config.yaml
hidden_size: 384
tie_word_embeddings: false
optimizer: "adam_variant"
learning_rate: 0.00104
beta1: 0.9
decay_shape: "linear"
final_lr_fraction: 0.1
max_steps: 2818
dataset: "wikipedia_en"
MLP neurons of a small language model. Each row is named by its layer, matrix (down: output weights) and neuron, and shows model dimensions 16-79. Each number is 50 + 10 x the weight over its row's rms, rounded and kept within 0 to 99.
Before each neuron's rows, "raises" lists the tokens whose logits its output raises most directly, leaving later layers aside.

raises: "ra", "ered", "ral", "ers |", "ros"
L6.down111:65 51 55 62 40 38 72 38 76 44 52 55 35 48 44 42 47 54 48 54 55 46 49 45 25 58 45 28 39 58 54 43 34 67 67 49 47 61 74 46 51 70 59 50 61 62 51 44 53 63 50 28 48 60 42 62 48 47 52 57 77 54 55 42

raises: " players", " scor", " debut", " player", " singles"
L6.down1105:51 69 56 51 56 65 42 36 70 49 57 50 57 45 55 54 47 59 34 46 50 52 49 56 48 49 50 44 35 58 33 51 60 56 52 39 56 45 36 61 57 49 34 74 21 33 39 42 51 52 61 42 72 56 43 41 50 49 72 57 55 52 57 58

raises: "tern", "born", "very", "sp", "ken"
L2.down604:48 58 72 57 51 46 31 52 61 55 48 66 54 57 61 45 35 55 28 44 54 37 71 47 64 41 52 48 63 56 59 56 57 72 48 58 58 77 51 38 63 40 62 43 46 37 43 46 49 57 48 47 66 39 51 40 50 35 62 34 69 47 49 44

raises: "per", "erson", "ines", "emorial", "ble"
L2.down161:46 31 43 64 52 53 66 45 34 34 53 45 48 31 59 55 49 48 49 43 53 35 25 48 32 61 47 32 43 67 65 49 42 64 54 55 68 55 50 35 47 53 42 56 63 49 52 51 62 45 44 35 57 54 64 51 62 60 56 50 52 60 76 44

raises: " Singles", " singles", " featuring", " performances", " comedy"
L6.down345:41 67 41 46 66 64 56 23 43 54 40 55 48 53 34 67 49 44 27 28 57 60 57 55 55 37 45 44 72 52 61 51 49 37 42 41 54 39 38 50 57 65 48 58 35 32 44 49 54 60 67 36 43 56 67 48 53 52 55 61 48 48 52 66

raises: " team.", " squad", " group of", " brother", " team"
L6.down1350:51 48 48 50 57 30 55 41 51 53 47 49 45 47 57 44 59 49 53 59 55 69 54 53 49 52 66 45 66 42 44 62 69 52 60 32 61 44 53 44 49 58 56 59 50 53 45 37 41 52 56 54 44 80 59 45 60 30 52 52 47 72 26 50

raises: "elled", "ern", "es of", "ule", "der"
L6.down721:43 43 39 40 60 55 40 38 40 48 37 47 56 74 46 61 47 41 40 43 49 47 53 50 48 52 45 33 61 53 42 32 48 49 34 58 50 71 27 58 39 70 38 72 43 60 54 66 48 53 40 48 66 51 44 39 60 38 49 61 58 52 54 61

raises: " his first", " the first", " a ", " a b", " a new"
L6.down1062:50 37 57 51 61 20 54 43 48 57 53 50 58 69 46 56 59 49 34 49 51 60 47 55 67 54 46 32 46 49 47 54 44 37 48 53 41 58 46 36 52 48 32 53 36 33 63 48 37 56 73 49 26 47 36 56 63 54 48 57 46 57 44 60

raises: "han", "h", "ho", "ha", "har"
L3.down1362:55 44 58 54 47 40 53 45 60 72 37 37 45 57 37 60 37 55 67 68 41 55 58 61 53 69 57 45 23 53 36 57 61 57 55 62 48 42 61 44 54 42 61 59 30 45 51 62 57 56 36 58 24 57 48 55 48 41 28 53 55 44 54 51